From a checkpoint of a small transformer trained on Wikipedia: 6 heads of 64, tied embeddings.
MLP neurons of a small language model. Each row is named by its layer, matrix (up: input weights) and neuron, and shows model dimensions 48-175. Each number is 200 + 40 x the weight over its row's rms, rounded and kept within 0 to 999.
Before each neuron's rows, "fires after" lists the tokens most often just before its 100 highest values on Wikipedia text that the model never trained on. A number after a token or word is its count.

fires after: " H" 21, " v" 16, " con" 13, " h" 12, " comp" 12, " Tr" 4
L6.up122,196,228,228,233,157,114,203,176,197,208,201,248,283,147,237,173,123,204,208,185,114,188,153,158,144,200,197,190,244,142,202,195,141,150,197,233,234,157,183,195,142,209,198,180,209,246,152,135,186,250,242,236,154,175,187,184,227,231,247,133,219,280,170,186,258,213,228,239,176,291,214,208,200,211,271,203,193,225,227,180,243,174,237,205,221,145,141,238,233,179,220,198,222,194,227,309,214,277,202,224,137,226,287,270,182,208,163,242,130,184,168,164,269,204,241,177,212,141,226,121,152,199,153,197,159,218,192,258

fires after: " M" 15, " m" 15, "m" 11, " p" 6, "ig" 5
L7.up495,157,245,244,183,211,278,98,234,229,229,172,56,190,226,178,225,237,207,182,269,208,203,224,177,188,223,185,165,201,233,246,188,233,188,181,251,209,217,215,227,156,234,240,238,223,178,236,137,186,248,202,151,262,192,242,185,61,170,233,130,224,203,215,228,193,211,264,230,204,114,227,158,264,190,173,216,268,136,280,236,212,265,226,219,227,247,213,212,165,148,188,233,151,275,163,201,167,185,172,195,177,251,238,258,173,134,220,212,188,186,185,181,186,192,231,218,168,147,182,134,224,187,170,211,232,178,193,203

fires after: " h" 18, "h" 14, " Ch" 11, " ch" 6, " con" 6, "H" 5
L7.up701,179,295,188,197,114,172,168,176,207,192,251,219,294,183,229,211,163,205,171,186,289,171,210,223,187,241,119,256,302,149,198,197,149,207,222,206,186,181,182,155,239,241,150,237,232,217,179,206,187,238,208,237,188,157,144,196,187,176,244,140,151,285,192,261,184,177,185,207,209,167,234,184,190,175,228,234,138,171,220,234,198,204,169,172,167,200,221,170,175,193,204,216,212,187,217,211,273,220,246,232,197,190,239,207,210,287,239,123,155,252,230,234,302,247,219,206,228,91,147,211,181,249,136,195,202,224,174,219

fires after: "-" 19, " v" 12, " " 9, " d" 6, " |" 6, " r" 5
L5.up52,215,174,310,252,164,217,227,267,230,179,110,219,164,146,148,172,236,263,191,190,176,201,232,211,165,223,126,216,163,201,210,220,209,136,206,216,206,217,159,174,224,227,212,199,256,126,219,166,204,303,291,198,231,235,242,202,165,206,233,132,248,182,148,194,234,258,148,282,234,184,232,190,149,249,207,237,147,179,229,238,186,134,202,199,205,251,174,205,213,261,190,163,151,200,236,229,215,273,193,143,154,245,174,168,213,198,226,129,195,284,214,228,160,261,186,185,181,167,150,189,198,153,224,171,224,202,174,225

fires after: " v" 12, " con" 10, " sub" 8, " D" 8, " prom" 6, " a" 6
L9.up459,223,193,260,254,203,245,228,144,218,194,191,205,210,118,182,126,178,228,176,232,189,214,228,169,210,151,209,209,214,197,182,158,202,165,195,256,204,255,244,156,188,138,251,127,239,218,162,152,217,217,277,206,198,162,271,185,195,224,173,210,206,262,201,112,188,181,218,264,185,263,187,264,229,162,196,232,250,152,154,229,202,195,276,192,152,148,189,232,216,300,171,254,134,274,235,251,170,158,258,235,195,187,222,209,258,245,278,211,154,270,215,200,220,189,243,214,226,157,249,190,150,241,129,233,269,202,206,169

fires after: " " 19, "|" 18, "\n" 14, "-" 11, " (" 5, " a" 5
L4.up648,259,134,189,199,184,120,226,253,224,177,233,209,147,160,285,157,224,288,225,182,214,178,220,203,256,246,207,224,190,208,172,214,256,120,131,303,193,213,192,264,248,189,232,229,173,210,206,181,158,228,199,260,215,211,230,233,254,138,168,137,155,165,235,287,176,272,220,205,231,180,257,263,180,208,142,225,192,169,232,266,87,162,193,197,252,189,157,199,147,268,188,135,145,179,179,236,85,184,267,215,116,215,202,218,239,185,206,225,171,211,176,156,207,177,200,177,130,154,201,208,215,205,235,186,212,186,151,214

fires after: "at" 19, " t" 15, " ty" 13, "ag" 10, " T" 8, " M" 4
L8.up714,141,214,191,140,158,199,147,214,175,263,214,188,192,127,222,236,210,252,197,142,213,242,219,214,213,216,161,237,276,166,186,235,174,149,167,139,162,194,267,310,204,195,212,188,145,205,283,148,155,238,171,191,222,153,200,167,216,186,145,113,211,172,218,227,262,159,203,158,204,202,207,235,141,209,203,202,222,212,224,185,168,196,162,108,240,220,170,293,249,247,165,188,227,229,182,118,197,181,178,244,190,225,231,162,221,154,240,256,148,206,229,228,184,245,288,186,287,228,196,196,113,243,203,235,217,161,263,179

fires after: " w" 18, " pre" 10, " W" 10, " re" 8, " Re" 8
L6.up10,237,155,190,222,243,193,272,232,218,276,278,242,235,193,255,182,130,204,168,193,250,215,140,165,227,182,195,221,164,232,204,195,196,168,157,146,226,159,174,214,252,276,234,198,229,107,168,204,207,245,137,149,284,165,198,233,205,195,238,202,238,211,240,238,118,209,168,171,204,287,161,195,228,196,229,178,233,147,189,169,199,187,202,200,233,198,152,244,191,86,203,255,203,146,196,193,250,231,155,268,194,153,192,213,209,249,173,249,206,192,143,197,179,121,272,122,201,140,270,257,205,268,198,237,274,232,80,173

fires after: " pro" 20, " Pro" 8, "y" 7, " t" 6, " I" 6, " trans" 5
L6.up305,181,246,212,192,198,173,153,247,246,261,276,227,233,133,112,223,148,187,135,223,184,176,175,181,228,174,221,206,177,191,172,151,174,199,207,164,232,196,249,173,170,193,194,209,191,207,218,181,206,185,178,207,263,204,141,263,194,198,259,169,118,203,214,276,205,198,246,165,193,136,201,234,185,222,241,135,200,244,233,160,178,276,151,217,227,310,214,213,228,252,200,235,252,213,188,207,275,195,230,129,205,147,148,157,195,232,215,156,143,209,248,207,264,187,200,150,224,190,182,250,211,210,250,185,182,181,202,106

fires after: " " 28, "-" 12, " \"" 7, " (" 6, " rec" 6
L5.up127,218,149,278,237,135,217,265,235,173,161,153,192,173,179,232,146,153,195,224,176,159,202,232,249,162,189,201,186,215,334,213,159,222,227,116,237,143,229,184,155,183,159,231,194,210,211,180,268,222,205,207,238,257,112,206,177,219,230,120,199,268,192,244,258,308,275,233,199,163,239,198,211,190,152,193,222,122,163,204,180,236,128,251,177,117,135,183,202,153,232,204,191,142,205,201,161,223,235,145,206,207,171,186,208,161,161,253,177,137,233,231,201,230,201,242,200,190,211,162,201,180,212,171,167,212,167,126,232

fires after: " t" 14, " (" 11, "unn" 8, " " 7, " T" 6, "att" 5
L8.up38,207,210,230,165,205,199,261,252,270,220,230,200,188,173,186,197,235,203,213,150,195,268,268,248,200,180,127,239,225,217,209,218,171,99,174,182,207,172,252,251,140,212,210,198,215,180,177,223,172,212,199,190,244,185,225,143,193,205,125,177,276,275,203,179,207,133,251,196,229,189,186,209,213,214,184,245,186,152,145,152,141,168,214,134,347,259,207,184,159,228,190,205,206,243,217,220,232,155,74,190,119,220,221,183,166,183,172,226,135,210,172,148,248,242,212,177,190,162,242,230,168,135,224,256,245,182,169,184

fires after: "\n" 71, "," 5
L4.up608,241,225,152,174,188,209,142,243,189,129,173,203,223,168,240,161,169,238,177,236,181,224,204,110,190,169,222,200,236,211,243,171,176,250,127,223,197,112,178,227,173,157,212,223,209,138,248,203,114,183,193,135,222,184,233,219,226,212,269,214,180,165,174,222,213,214,243,264,212,193,180,191,218,227,175,230,177,209,214,177,228,152,241,190,228,90,144,207,137,168,179,165,235,209,256,159,259,172,155,195,196,138,248,211,265,211,171,192,193,210,204,269,276,160,193,192,158,164,252,237,225,261,194,194,233,194,244,284

fires after: " acc" 11, "c" 10, " pr" 8, " p" 8, " c" 7, " ass" 6
L5.up473,242,248,283,256,157,294,218,159,194,184,152,186,227,202,153,151,244,199,268,143,184,218,239,188,220,251,224,222,156,198,95,182,227,141,190,143,170,238,210,160,135,224,137,163,186,222,161,245,189,244,175,245,190,172,225,225,241,249,219,235,124,216,240,178,222,172,221,178,200,212,203,277,221,198,189,216,204,126,193,222,140,171,187,176,215,172,136,195,165,206,214,220,205,206,169,247,127,264,218,150,174,206,237,172,208,221,149,170,233,219,174,162,196,42,204,240,204,202,199,211,285,185,198,161,196,208,162,173

fires after: " G" 22, " st" 9, "r" 8, " St" 6, "g" 6, " F" 4
L7.up264,281,207,255,228,223,222,262,216,159,255,181,157,242,129,211,234,142,189,219,145,217,238,194,317,217,242,260,225,210,193,174,244,181,174,212,220,214,206,165,161,192,144,215,211,177,241,193,192,187,224,183,154,136,203,228,167,118,188,219,247,186,179,202,166,206,168,163,164,186,175,243,179,189,262,244,251,212,233,270,200,176,254,202,120,203,232,208,189,251,230,193,230,155,238,184,159,180,183,243,140,178,153,130,179,224,272,135,239,261,273,240,225,211,172,246,156,208,190,201,231,260,124,166,184,168,177,118,273

fires after: " M" 19, " m" 17, " D" 8, " appear" 6, " Comm" 4
L7.up383,200,228,192,187,244,209,185,184,133,218,185,176,221,218,181,201,241,169,133,217,163,126,191,189,219,135,167,222,262,245,237,168,269,240,277,129,211,230,169,209,203,124,212,165,250,173,209,160,197,204,220,174,186,202,222,166,213,245,167,165,240,196,176,149,224,144,277,187,253,208,192,204,203,251,177,219,222,113,246,215,227,240,274,211,165,207,145,134,195,137,182,186,228,214,266,228,197,216,183,268,197,179,263,285,181,199,218,232,331,129,206,158,156,196,236,202,177,142,253,176,249,202,215,160,234,169,244,186

fires after: " pro" 22, " the" 13, " this" 5, " c" 5, "ing" 5, " acc" 4
L8.up478,199,192,224,235,266,328,213,147,183,185,180,200,215,252,131,187,237,147,161,206,192,158,205,180,248,136,228,224,160,148,214,167,222,189,222,165,262,154,185,163,200,159,183,205,195,193,227,181,181,268,185,159,240,244,225,201,166,290,224,229,187,209,165,239,150,192,274,185,145,212,217,164,209,203,182,217,288,206,137,207,188,212,272,177,187,216,228,229,123,221,147,271,221,155,189,175,136,253,142,172,209,227,154,205,165,205,217,257,211,170,231,131,243,164,251,162,226,142,156,185,284,209,226,200,191,229,157,190

fires after: " M" 20, " m" 11, " A" 10, "A" 10, " D" 9
L6.up484,171,115,239,209,186,200,165,178,183,213,202,179,154,267,241,198,214,209,138,211,163,205,253,189,206,128,98,263,238,188,146,181,171,220,164,162,150,221,251,296,140,108,225,134,217,168,231,218,216,249,180,225,259,147,155,221,212,230,177,88,228,263,238,169,176,223,211,221,230,165,239,210,259,230,158,185,274,256,244,213,228,223,204,201,213,250,174,159,133,170,242,202,205,222,217,180,188,199,259,220,253,207,175,240,125,199,235,219,184,176,215,180,184,175,302,218,167,171,225,198,151,251,258,256,257,118,122,193

fires after: " W" 18, " w" 13, " Gu" 11, " sc" 5, " t" 4
L6.up473,227,258,148,122,235,141,200,263,203,255,232,237,173,154,262,228,229,257,157,154,307,176,162,135,159,191,144,223,233,232,231,165,223,163,223,192,159,231,149,137,140,141,204,209,243,197,206,232,238,203,186,148,274,129,111,208,239,197,164,208,209,191,141,192,147,188,160,172,251,245,193,274,207,169,197,200,213,171,228,161,154,144,179,167,121,288,172,238,168,121,147,233,247,174,205,179,206,210,130,222,163,228,182,244,209,177,201,207,206,135,287,218,176,187,233,147,213,202,187,300,239,203,196,203,150,208,123,176

fires after: " sh" 13, " w" 10, "at" 9, " W" 8, " Sh" 7, " N" 7
L9.up111,186,237,170,165,196,182,241,224,171,189,225,173,238,190,188,211,231,147,196,208,219,107,172,157,226,154,169,263,217,224,173,196,184,146,233,253,242,195,180,194,147,225,221,195,203,137,209,284,193,197,177,248,196,201,293,281,185,181,163,213,130,215,176,187,209,201,81,191,105,286,225,168,237,198,214,220,173,80,199,166,169,191,272,187,229,179,182,165,248,224,159,216,172,181,180,219,253,207,111,220,209,153,219,198,190,195,178,267,210,166,242,192,119,217,136,202,308,137,292,243,152,163,230,237,223,222,179,209

fires after: " F" 17, "f" 15, " f" 14, " Mich" 7, "r" 6, " ret" 4
L9.up580,225,206,175,165,209,118,183,258,209,195,190,179,263,203,226,230,158,177,209,157,197,236,147,201,210,250,214,180,214,245,177,235,128,231,197,199,286,149,155,202,148,136,275,227,104,196,219,167,171,165,192,237,173,208,241,190,200,181,212,213,225,282,182,178,233,153,187,201,285,133,263,204,176,263,216,213,161,235,224,193,251,223,211,181,219,222,241,238,206,160,236,167,174,222,248,290,169,187,175,211,162,211,179,149,177,205,209,191,172,291,266,242,166,179,223,143,174,205,190,202,138,183,243,201,266,213,106,192

fires after: " Gr" 21, " gr" 13, " h" 10, "r" 4, " H" 4
L2.up202,204,190,234,189,195,245,287,213,212,212,177,117,235,248,256,196,188,217,164,128,203,216,133,210,209,137,230,174,177,213,185,194,224,161,153,274,196,250,142,188,219,158,140,202,243,179,185,210,150,163,214,230,210,163,223,200,259,176,189,190,283,214,205,183,131,245,251,163,290,181,190,181,254,201,210,160,216,193,195,262,295,185,213,180,205,234,272,135,173,162,298,183,210,274,190,144,136,221,107,202,265,173,209,238,191,161,159,158,249,188,197,171,215,189,216,234,187,184,169,263,212,230,194,198,174,214,152,223

fires after: " H" 35, " h" 26, "H" 6, " n" 5
L7.up350,215,205,231,244,298,176,229,226,251,242,160,143,207,246,282,194,164,226,262,191,231,197,160,166,266,185,113,219,161,161,149,202,231,140,256,189,280,143,166,228,189,206,153,196,197,186,170,240,186,171,172,184,179,168,127,232,210,195,201,189,271,182,243,196,228,236,221,202,305,231,103,181,159,182,200,126,260,165,224,220,204,195,209,235,220,221,213,206,151,191,188,176,187,242,195,228,146,173,237,205,152,224,228,251,190,200,219,191,147,205,219,176,254,169,246,223,250,259,220,187,204,250,224,204,171,208,201,132